config.toml
norm = "rmsnorm"
norm_place = "pre"
attn_scale = 0.0884
init_std_up = 0.0375
weight_decay = 0.0
final_lr_fraction = 0.0
batch_tokens = 32768
doc_mask = false
dataset = "wikipedia_en"
MLP neurons of a small language model. Each row is named by its layer, matrix (down: output weights) and neuron, and shows model dimensions 0-95. Each number is 50 + 12 x the weight over its row's rms, rounded and kept within 0 to 99. A neuron's up and down rows have the sign that makes its largest values positive.
A block is one neuron, or neurons of one layer that tend to fire together. After each block is what it responds to, as a language model described it from the Wikipedia text at the highest values.

L2.down253:74 46 54 42 44 68 62 57 40 43 60 59 42 58 51 60 22 39 47 64 50 38 39 52 34 54 60 68 37 51 47 60 39 62 39 31 53 56 52 50 53 26 42 52 61 46 85 49 42 42 64 43 70 64 36 55 55 64 34 70 30 34 59 45 55 46 49 65 67 67 48 61 43 48 54 54 32 53 67 50 49 61 54 56 48 52 26 53 48 53 70 52 54 50 36 31
Description: Fires on periods and line breaks ending a sentence, often a paragraph's last one ("testosterone levels in men."), plus some digits and closing brackets.

L2.down147:51 61 39 33 55 83 53 42 32 49 65 43 45 26 34 35 35 27 58 41 30 57 63 45 56 45 46 37 65 53 56 49 64 62 63 55 44 23 42 43 57 52 64 69 60 51 66 67 41 59 40 59 46 52 51 47 41 45 59 49 50 49 65 48 49 49 36 57 58 49 43 42 59 47 56 47 56 42 64 60 49 51 46 46 43 39 37 41 44 60 46 57 39 54 58 37
Description: Conjunctions that begin a subordinate clause mid-sentence, strongest for conditional if, also after, when, while, because, though, than.

L2.down455:29 46 44 61 38 59 49 50 57 47 48 60 55 62 44 63 49 39 36 55 52 38 53 37 30 47 49 69 37 55 55 48 44 66 33 66 45 27 76 36 54 38 64 52 48 47 67 65 61 27 64 68 63 42 48 40 68 77 55 67 53 63 58 47 72 47 56 48 47 73 60 66 69 32 80 51 38 48 62 33 41 37 52 54 43 59 59 43 49 40 39 37 70 32 63 49
Description: The ==, === and ==== equals-sign markup that opens or closes Wikipedia section headings, e.g. == See also ==, ==Career==, === Elections.

L5.down32:56 41 55 76 43 99 45 53 63 53 56 50 29 69 41 74 48 56 35 54 35 49 58 48 51 63 55 56 44 42 45 40 55 47 41 46 56 49 43 58 49 29 56 42 52 44 61 51 67 41 60 31 61 44 55 36 62 53 25 48 71 42 34 50 57 38 41 55 64 38 45 53 68 49 45 58 47 14 67 53 76 45 34 32 34 43 56 64 66 50 58 48 58 53 32 58
L5.down40:41 54 44 26 56 25 40 28 35 42 44 57 43 18 39 48 38 52 53 38 48 60 56 46 63 49 45 69 63 51 57 49 21 63 69 67 45 36 58 40 67 55 49 61 57 43 49 39 34 42 64 49 47 51 45 62 47 59 40 48 28 66 60 37 63 49 54 69 29 37 48 47 66 34 25 46 55 47 59 52 52 38 56 50 60 55 43 41 20 64 39 42 55 59 45 63
L5.down252:43 64 58 46 70 69 46 49 36 36 59 63 69 58 60 52 46 55 34 42 60 45 67 71 54 43 73 53 87 54 53 64 45 11 49 44 54 88 79 38 62 55 58 41 72 40 42 52 50 42 61 55 48 54 56 48 24 56 57 50 63 31 50 53 42 42 54 39 67 47 58 27 44 35 49 65 33 50 56 47 43 35 54 54 55 36 45 61 48 51 56 51 43 68 64 51
L5.down290:54 61 46 51 59 36 51 45 42 72 43 60 30 42 51 27 49 44 42 44 57 54 31 68 59 40 50 33 37 54 56 55 68 52 46 34 59 51 17 32 71 60 28 43 56 54 45 45 48 51 68 63 59 72 63 49 70 54 46 41 49 55 46 54 42 60 48 57 41 47 58 29 43 72 50 54 64 76 43 48 46 60 53 43 59 41 35 46 69 24 59 62 50 67 42 44
L5.down426:71 54 50 49 39 99 55 54 48 33 45 54 56 61 66 49 25 55 57 55 33 51 42 43 63 57 47 64 55 37 33 59 45 62 53 61 54 46 46 62 35 49 64 38 76 51 42 69 70 35 54 49 51 62 48 49 64 29 56 55 48 57 38 42 66 44 52 52 57 53 49 52 51 54 46 24 41 49 70 72 29 51 46 47 55 64 47 54 47 31 32 47 58 36 52 57
L5.down535:50 42 36 66 28 59 60 58 56 54 50 55 56 51 35 46 39 49 32 55 53 42 56 37 42 22 55 57 59 45 48 49 62 54 53 38 72 81 50 65 56 29 47 51 39 51 43 57 64 23 40 62 43 75 59 46 74 37 57 53 44 35 47 39 82 52 49 55 77 64 40 39 48 44 51 36 54 25 55 60 37 45 58 34 44 54 36 50 19 53 43 42 39 27 53 44
L5.down614:40 48 52 65 56 66 41 71 45 51 31 50 44 49 39 55 37 47 45 37 29 31 56 38 63 48 56 53 29 60 44 63 58 76 40 29 65 46 50 54 54 30 67 57 74 56 59 67 34 44 68 32 58 41 48 46 35 38 62 72 43 52 45 53 32 41 53 59 51 62 46 27 62 56 52 39 39 54 62 73 50 66 42 51 55 73 27 44 51 58 46 65 62 42 80 48
L5.down699:47 57 39 50 56 78 61 62 53 50 28 40 42 61 38 43 51 43 35 29 42 46 34 62 52 66 71 37 52 40 52 46 68 57 73 41 60 97 29 53 63 61 46 57 44 52 59 47 47 51 47 66 42 43 48 51 49 45 47 42 50 47 33 41 44 46 72 60 49 49 45 64 64 57 43 60 58 60 42 59 32 55 61 45 50 52 43 51 39 41 52 44 56 75 42 41
Description: The token "in" as a preposition after a noun or verb (absorption in, study in) or as a word's opening piece (inability, inferior); sometimes to/on/for.

L3.down28:37 39 76 55 38 68 57 35 51 37 60 48 44 45 44 47 53 38 42 67 58 58 35 57 40 53 60 46 50 54 56 54 51 79 71 50 46 67 60 47 58 67 51 43 54 69 49 51 36 46 29 43 37 60 63 51 46 63 55 61 48 38 39 43 44 32 51 42 59 67 44 60 65 52 62 47 50 44 46 47 60 51 57 46 29 45 75 67 55 59 50 47 49 37 32 44
L3.down79:48 56 39 62 56 94 45 37 62 58 46 45 45 88 52 35 38 51 54 64 63 63 54 55 38 29 40 47 54 60 70 51 26 57 41 62 42 42 65 46 44 17 52 50 72 38 50 55 59 38 39 56 62 36 46 62 36 57 37 47 54 46 56 50 56 52 46 32 64 67 51 56 72 60 38 41 55 00 63 51 62 47 61 50 61 41 72 56 53 37 60 59 36 58 52 50
L3.down118:51 53 75 67 64 73 38 47 38 58 75 40 61 77 56 57 46 50 49 50 43 59 45 40 51 51 48 50 27 53 42 59 42 52 46 42 48 39 73 52 69 33 43 36 54 52 59 48 45 63 75 61 45 50 34 44 58 83 53 53 50 42 54 30 42 35 99 56 65 64 68 70 51 54 55 66 47 33 47 38 78 38 51 55 39 70 70 43 56 58 66 52 38 47 57 51
L3.down286:71 33 64 40 37 57 38 49 45 42 66 61 62 40 57 56 61 61 39 77 49 50 36 54 45 50 59 56 52 34 51 54 35 59 59 50 50 07 60 47 43 77 41 48 55 58 35 41 52 42 52 45 31 52 32 51 44 60 44 66 54 55 43 52 23 57 48 42 38 29 36 50 43 41 43 44 41 70 58 53 58 45 51 63 54 56 53 58 53 59 48 39 36 49 23 49
L3.down395:35 63 41 41 43 87 53 71 58 68 63 37 39 55 38 44 44 43 43 38 46 45 62 24 32 46 67 38 39 65 43 58 56 58 42 75 54 63 37 61 56 49 48 44 80 45 44 66 51 32 79 48 57 65 33 44 44 64 45 53 63 60 60 47 57 43 50 44 48 45 34 55 46 32 61 47 41 46 63 52 52 66 46 44 43 56 50 55 70 58 64 50 32 58 43 46
L3.down427:44 58 42 54 55 51 40 51 44 56 74 67 57 67 51 62 73 45 49 67 71 41 52 60 47 60 39 64 40 78 37 42 40 46 27 39 49 99 39 33 66 62 61 52 53 35 53 40 59 57 27 57 41 52 60 57 44 46 60 57 34 42 38 25 61 44 37 52 51 52 51 51 50 79 39 49 49 38 32 43 67 55 38 42 61 38 39 34 40 59 43 65 70 60 62 61
L3.down465:43 57 43 64 64 67 54 50 56 54 46 38 60 81 41 41 31 52 65 49 39 39 52 42 56 43 39 60 41 25 52 47 40 81 55 48 41 59 61 17 62 31 69 63 53 39 16 63 53 45 55 74 56 32 54 70 64 65 45 36 48 52 46 57 55 57 42 49 49 71 57 56 48 61 64 50 48 39 24 67 58 45 44 56 58 36 50 43 38 50 60 61 62 76 62 54
L3.down523:59 57 48 53 54 98 38 55 49 45 70 41 56 91 60 64 48 47 44 43 29 49 55 35 71 35 56 58 58 53 61 54 46 49 59 52 39 77 45 55 50 36 66 65 58 49 38 49 58 62 55 45 50 56 79 59 52 63 50 53 48 69 41 56 55 49 45 30 41 60 41 50 64 51 27 63 48 28 46 26 57 48 45 53 46 35 66 51 34 54 49 51 50 68 48 57
Description: Periods, semicolons and closing-parenthesis combos such as ). or ), that end sentences or parentheticals in expository prose, plus occasional modals like may and due.

L2.down181:36 57 43 59 56 86 60 43 48 67 51 52 38 64 47 18 51 59 54 47 42 51 55 64 51 45 54 45 71 69 34 45 54 49 50 57 37 70 62 49 57 29 49 52 39 68 53 54 55 49 59 54 62 56 49 60 64 66 36 62 47 49 63 60 56 29 43 38 55 56 70 41 59 41 50 62 53 55 47 52 52 44 48 74 18 42 52 57 09 35 39 46 51 44 48 48
Description: Words that open a new phrase after a noun or verb: mainly prepositions like in, through and around (grow closer in, published through), plus first digits of years and some question marks.

L5.down117:45 47 29 50 52 99 55 56 48 62 31 34 51 72 40 29 53 63 48 55 50 46 40 48 50 39 46 55 54 52 47 44 43 52 61 44 38 58 58 53 41 26 35 52 73 52 43 57 35 57 54 59 56 54 55 52 45 47 45 57 34 43 50 33 54 45 49 64 46 51 39 45 57 54 42 42 63 24 52 62 64 39 50 35 48 57 56 68 55 47 43 53 60 53 38 57
L5.down158:56 66 74 62 62 73 42 35 50 43 68 57 39 51 55 39 39 67 74 35 36 46 47 31 72 40 57 44 50 51 46 31 31 38 38 34 53 40 18 68 68 48 59 37 32 45 56 25 53 60 54 53 44 75 53 44 62 50 56 33 56 56 67 57 40 58 41 35 51 53 57 31 48 56 50 51 55 44 29 60 65 54 70 54 66 42 35 48 44 48 46 38 53 62 48 35
L5.down169:53 38 47 62 58 99 63 44 57 43 49 48 45 99 47 63 44 57 36 56 66 56 46 52 55 40 45 55 57 55 65 52 35 55 58 56 40 68 52 57 30 17 41 43 60 30 52 55 46 46 41 55 44 44 38 42 49 43 52 37 55 41 50 46 56 62 40 37 39 56 22 52 73 41 38 46 35 00 60 45 52 50 59 37 63 55 66 35 47 47 57 59 48 45 55 54
L5.down259:43 46 61 73 33 80 48 45 61 22 32 38 40 67 48 54 47 56 62 53 21 40 37 49 43 40 59 55 38 34 40 66 51 59 42 37 27 60 63 45 20 40 45 31 56 62 31 57 57 65 59 55 52 35 48 59 71 48 43 45 42 59 57 47 50 61 85 57 55 51 47 43 55 35 58 41 72 39 45 53 46 47 40 50 65 59 74 57 47 45 43 41 74 56 55 64
L5.down394:59 69 55 59 51 66 53 47 39 49 48 67 47 37 61 54 62 27 49 46 50 62 59 60 39 66 71 39 43 42 42 57 59 49 33 40 66 59 47 48 14 52 44 59 34 54 25 67 27 35 56 50 33 47 52 41 58 44 27 73 55 33 49 53 49 54 51 45 50 46 60 66 63 57 50 49 72 38 55 46 63 58 30 42 36 41 55 71 33 53 76 58 60 47 43 52
L5.down481:65 30 54 37 37 48 44 54 42 49 59 64 50 57 61 43 45 49 40 28 49 49 34 33 57 46 54 49 46 50 52 41 47 55 46 45 36 48 75 52 47 63 37 41 45 57 55 62 32 63 62 46 42 34 62 33 61 65 33 54 34 36 36 67 57 53 40 53 41 58 41 58 72 52 53 22 54 53 42 48 49 59 53 58 36 58 29 30 37 56 46 56 49 54 73 56
L5.down514:63 67 67 61 38 57 47 70 48 32 37 58 44 67 51 53 41 38 45 53 49 64 64 78 43 46 53 40 46 51 56 48 59 49 49 48 37 50 51 60 55 47 47 33 58 60 42 58 76 73 57 76 39 69 53 59 30 39 50 32 51 41 59 53 37 41 57 45 43 49 72 60 58 67 35 48 34 50 32 69 41 68 70 54 55 61 55 51 33 42 43 50 40 44 51 65
L5.down532:57 11 49 49 56 62 53 41 39 46 63 46 44 93 43 48 50 39 45 51 40 71 77 67 28 72 36 37 56 60 71 52 59 55 69 43 41 66 43 43 45 62 55 54 53 49 41 59 67 36 46 51 40 61 49 46 51 48 50 46 44 65 52 62 44 38 46 64 53 46 45 67 79 52 44 68 39 63 40 45 60 56 47 43 51 42 53 51 47 46 49 53 45 41 50 68
Description: Tokens at the start of an article or section: the first "is" after a title subject (Tanaorhinus is, Lowden is), "According" after a heading, newlines after captions.

L5.down23:47 46 36 46 35 69 57 69 62 43 26 62 48 33 38 23 48 46 57 31 51 68 54 66 53 60 61 40 46 49 58 50 42 42 77 37 37 69 44 58 39 35 41 70 35 61 51 44 56 59 65 50 65 43 30 48 58 51 58 41 20 55 45 31 39 38 56 71 45 39 47 46 68 68 37 49 65 54 46 45 49 65 76 63 51 41 74 31 53 61 54 42 53 56 66 63
L5.down216:55 52 54 63 59 55 55 77 54 53 36 52 41 63 69 47 55 53 40 34 35 60 59 52 58 32 47 50 41 44 31 35 42 60 41 70 63 45 44 53 64 34 42 53 51 41 57 41 48 54 69 14 61 51 44 58 41 60 50 39 59 59 57 39 60 53 53 64 36 50 43 56 53 38 28 53 62 73 36 42 69 61 46 27 59 41 56 35 39 52 55 19 63 28 34 56
L5.down237:48 31 51 48 76 59 61 65 41 55 50 58 63 40 63 34 56 49 53 55 46 57 56 52 44 52 52 47 39 60 69 33 27 48 59 39 46 44 44 53 47 63 59 56 28 70 42 46 65 55 43 57 48 38 46 51 62 54 31 49 62 62 54 23 18 59 38 58 43 76 35 77 53 42 41 27 60 52 58 60 60 60 60 41 43 67 48 54 59 40 58 36 49 60 44 42
L5.down279:67 53 74 45 54 55 55 31 48 28 55 55 59 70 49 72 57 60 51 43 37 53 61 35 31 66 24 46 55 24 69 60 49 51 43 58 27 33 51 68 39 55 43 59 64 44 52 70 59 48 53 43 58 54 55 47 50 50 40 62 55 41 64 64 48 19 53 56 50 71 35 56 58 49 38 34 58 57 62 71 48 31 46 45 65 59 62 47 46 42 58 47 50 29 52 58
L5.down341:60 55 39 49 63 99 40 51 52 42 51 52 51 64 47 42 39 37 40 58 57 47 46 35 59 50 56 34 57 55 60 38 48 58 36 56 45 91 64 58 73 56 49 36 53 67 39 60 46 66 45 28 48 47 53 57 38 48 45 47 69 44 45 59 49 49 47 45 43 73 48 52 56 55 47 59 37 00 41 60 58 43 59 59 57 58 65 59 59 53 55 60 46 43 60 45
L5.down618:52 59 47 66 46 93 59 57 41 36 31 65 38 58 57 34 65 53 53 42 59 44 47 63 55 47 63 34 49 34 38 75 62 48 69 51 58 99 46 70 41 53 50 57 49 62 41 23 55 74 56 62 54 54 52 56 50 62 52 38 42 53 58 65 61 59 56 66 62 38 52 37 43 47 55 28 40 37 39 46 62 64 50 57 42 61 59 58 49 44 47 52 46 61 31 45
L5.down672:34 53 43 38 47 99 51 48 61 55 67 43 55 37 34 45 31 58 43 58 40 36 38 41 51 41 47 49 59 33 38 46 46 59 29 46 44 54 56 41 53 45 50 33 49 62 44 53 64 55 61 45 38 60 52 50 42 55 42 61 41 62 47 57 46 39 44 53 47 75 54 54 42 48 56 49 65 06 32 45 42 47 31 53 69 75 30 62 28 53 67 47 52 41 64 43
L5.down677:57 53 44 36 63 86 50 47 28 58 56 57 53 79 34 59 54 54 49 40 34 61 60 60 37 39 57 36 67 51 62 38 47 47 54 53 58 96 61 50 48 55 66 49 58 62 75 48 68 55 55 38 43 39 54 40 63 45 57 61 75 56 50 46 51 58 63 48 65 68 39 37 31 44 59 45 45 35 28 63 42 50 48 57 51 61 45 50 62 40 50 53 48 45 72 49
Description: Words that open a new subordinate clause or phrase mid-sentence, such as relative that/which/who, after, during, because, in biographical and historical prose.

L3.down2:20 64 46 38 42 66 64 65 51 51 51 32 44 69 47 44 32 51 53 72 62 65 51 31 62 45 47 46 55 54 58 46 57 54 43 50 38 51 40 55 66 25 78 57 42 45 52 49 47 38 37 56 60 51 45 59 52 69 58 35 46 32 50 54 42 55 58 40 50 43 49 67 49 46 46 53 52 08 59 45 54 54 36 29 51 50 45 38 59 67 55 59 50 53 46 52
L3.down78:43 56 34 62 49 23 56 26 60 56 36 29 62 20 55 38 57 57 46 52 24 64 37 43 55 52 72 40 39 41 54 51 48 54 65 22 45 58 45 57 41 49 62 75 46 32 45 28 40 64 37 70 57 54 50 63 45 33 44 54 64 58 47 67 72 42 60 46 52 71 58 49 63 39 32 43 44 40 53 43 30 49 39 61 52 31 73 27 55 58 62 63 45 57 61 44
L3.down117:57 52 43 56 37 52 53 47 44 39 54 47 31 56 37 49 42 52 56 44 55 40 39 57 51 49 58 68 45 33 56 50 77 52 57 44 42 58 58 59 38 21 39 52 60 71 38 42 41 63 62 63 60 37 11 40 54 41 30 36 27 72 54 51 51 67 33 56 41 55 66 55 54 56 46 47 70 33 48 66 37 48 29 55 41 63 41 40 59 63 47 50 51 68 58 49
L3.down248:31 50 31 45 60 66 57 38 62 24 53 37 50 50 63 43 45 42 54 64 58 60 58 63 39 36 46 39 70 48 82 47 54 69 48 56 49 14 62 59 44 44 56 47 67 47 44 26 72 44 50 67 36 46 62 59 46 56 31 55 55 54 53 58 34 49 52 47 33 60 50 52 57 40 35 42 47 70 72 61 64 50 49 50 48 57 22 69 65 52 68 59 57 58 55 40
L3.down335:45 47 59 46 47 93 39 52 30 31 66 49 51 48 49 58 26 63 49 48 56 46 53 66 49 40 37 48 60 50 33 33 50 80 75 66 43 51 45 35 29 33 59 60 45 57 48 57 37 58 31 52 50 50 57 54 64 34 53 40 47 47 41 50 50 55 22 40 64 47 36 45 59 51 51 54 61 32 59 61 47 56 60 40 46 29 24 46 44 55 44 41 51 59 62 48
L3.down354:27 47 48 50 70 39 42 65 49 45 43 66 57 37 59 53 54 53 44 43 40 64 67 46 63 51 48 44 58 53 64 65 71 62 40 62 38 29 58 56 53 45 57 64 67 33 47 46 50 61 73 54 46 68 43 50 43 46 56 38 53 46 51 47 38 39 38 61 54 45 46 54 49 61 45 50 82 33 61 48 55 62 26 42 48 38 47 46 56 64 64 56 55 59 58 45
L3.down457:23 51 40 46 57 29 45 43 65 44 30 72 56 30 25 56 44 36 32 50 43 59 61 61 42 49 56 45 67 48 35 69 55 45 42 31 49 53 41 66 43 71 56 42 54 47 59 45 49 39 50 57 60 65 62 60 60 78 62 59 35 60 54 55 43 43 57 62 42 49 61 54 63 64 57 74 78 49 36 67 43 54 62 38 44 38 44 48 58 37 34 54 40 35 35 34
L3.down626:40 50 06 52 60 68 59 61 51 60 57 54 63 25 46 54 25 46 47 39 39 50 34 64 44 56 49 66 43 52 28 39 49 40 53 58 52 61 46 47 42 32 58 37 45 48 50 66 61 77 67 73 62 48 49 48 36 46 49 49 63 31 63 54 40 52 52 37 31 51 27 46 55 36 47 60 29 52 63 50 43 54 47 50 66 42 59 27 79 48 32 39 58 67 66 34
Description: Second word-piece of a capitalized word split after its first letter, mostly at sentence or paragraph starts, e.g. W-hen, S-ome, Al-though.

L5.down41:55 52 49 46 47 61 41 46 39 48 65 54 50 29 41 65 54 42 86 57 61 53 47 47 55 54 53 68 48 38 35 57 53 53 76 57 56 70 70 30 64 41 41 60 42 57 56 57 60 71 48 77 42 51 41 51 47 34 36 37 55 46 57 65 42 69 51 61 57 28 46 64 31 62 59 50 78 56 45 47 32 44 32 48 37 57 33 42 45 38 40 42 38 41 49 39
L5.down87:50 40 68 64 59 80 61 40 56 46 69 46 36 50 70 67 49 36 40 52 68 39 43 47 58 36 47 58 38 55 51 51 51 73 41 64 56 04 45 54 23 35 51 39 52 53 52 59 57 31 48 48 55 52 40 42 50 46 50 41 65 49 30 58 50 35 44 41 57 51 38 59 51 44 30 36 46 10 52 69 54 43 46 25 59 55 42 52 64 48 58 68 44 47 50 51
L5.down116:50 65 45 54 33 38 46 38 50 47 46 62 39 79 44 42 52 40 66 30 40 46 47 51 38 51 41 73 63 61 42 57 48 59 32 68 39 43 62 33 55 42 47 30 41 59 37 50 30 42 58 43 51 47 51 56 54 52 69 35 53 73 59 45 60 41 34 50 72 58 47 32 56 47 56 36 51 72 65 60 69 67 74 39 51 69 36 47 30 24 16 41 43 34 60 26
L5.down223:37 62 52 52 43 48 49 49 55 45 42 67 42 81 46 54 50 70 62 45 66 48 55 74 39 56 56 36 45 51 26 51 50 44 38 47 45 53 35 67 43 66 46 61 42 67 43 38 62 53 48 79 36 48 40 62 38 51 59 60 52 49 63 51 54 64 63 57 31 47 45 49 39 55 51 62 50 51 42 66 37 41 59 72 54 48 49 56 45 46 46 44 52 49 78 47
L5.down299:61 50 40 41 51 77 56 59 48 48 57 65 49 36 53 50 56 65 75 48 35 43 30 49 59 51 47 35 71 36 59 54 45 59 43 46 52 49 54 56 43 55 73 31 57 52 49 48 56 40 50 60 53 51 68 29 32 57 42 57 62 43 44 61 44 46 43 73 56 42 55 41 51 70 47 67 51 43 53 52 71 54 43 48 59 35 46 52 73 56 41 43 32 46 66 60
L5.down329:47 45 55 72 49 49 49 51 68 52 72 46 65 60 34 62 46 45 56 71 65 47 38 52 67 58 55 34 44 59 33 53 71 41 52 29 59 30 71 55 51 54 38 57 67 56 62 61 70 64 53 48 38 50 51 59 28 45 24 24 37 54 32 49 63 43 47 53 50 51 55 49 45 56 49 45 40 45 58 32 55 46 60 46 39 75 48 47 71 48 48 48 42 67 42 43
L5.down367:63 61 56 40 56 63 62 57 49 38 28 37 28 36 53 48 42 53 37 56 53 56 53 63 45 28 29 51 67 38 60 44 51 66 52 60 48 06 66 55 56 53 55 49 57 40 34 44 45 49 71 35 59 54 69 45 46 40 65 22 54 29 56 57 45 50 57 60 41 53 59 78 55 51 33 44 35 42 60 30 48 49 45 56 50 63 37 61 51 55 44 66 28 50 37 43
L5.down461:53 59 55 36 71 99 42 50 51 39 45 38 44 89 57 75 34 46 48 56 68 47 43 39 47 47 46 44 59 48 51 54 65 39 33 73 50 80 62 54 57 68 58 49 38 53 57 61 57 46 58 48 55 53 56 40 45 55 58 47 67 59 46 60 35 43 57 68 67 56 47 62 63 50 45 55 49 02 35 71 60 33 48 57 55 35 56 50 39 53 34 53 50 53 51 58
Description: Tokens that close a noun phrase or title: relative "that" after a plural noun, closing quotes, and "==" ending section headings like ==Flora==.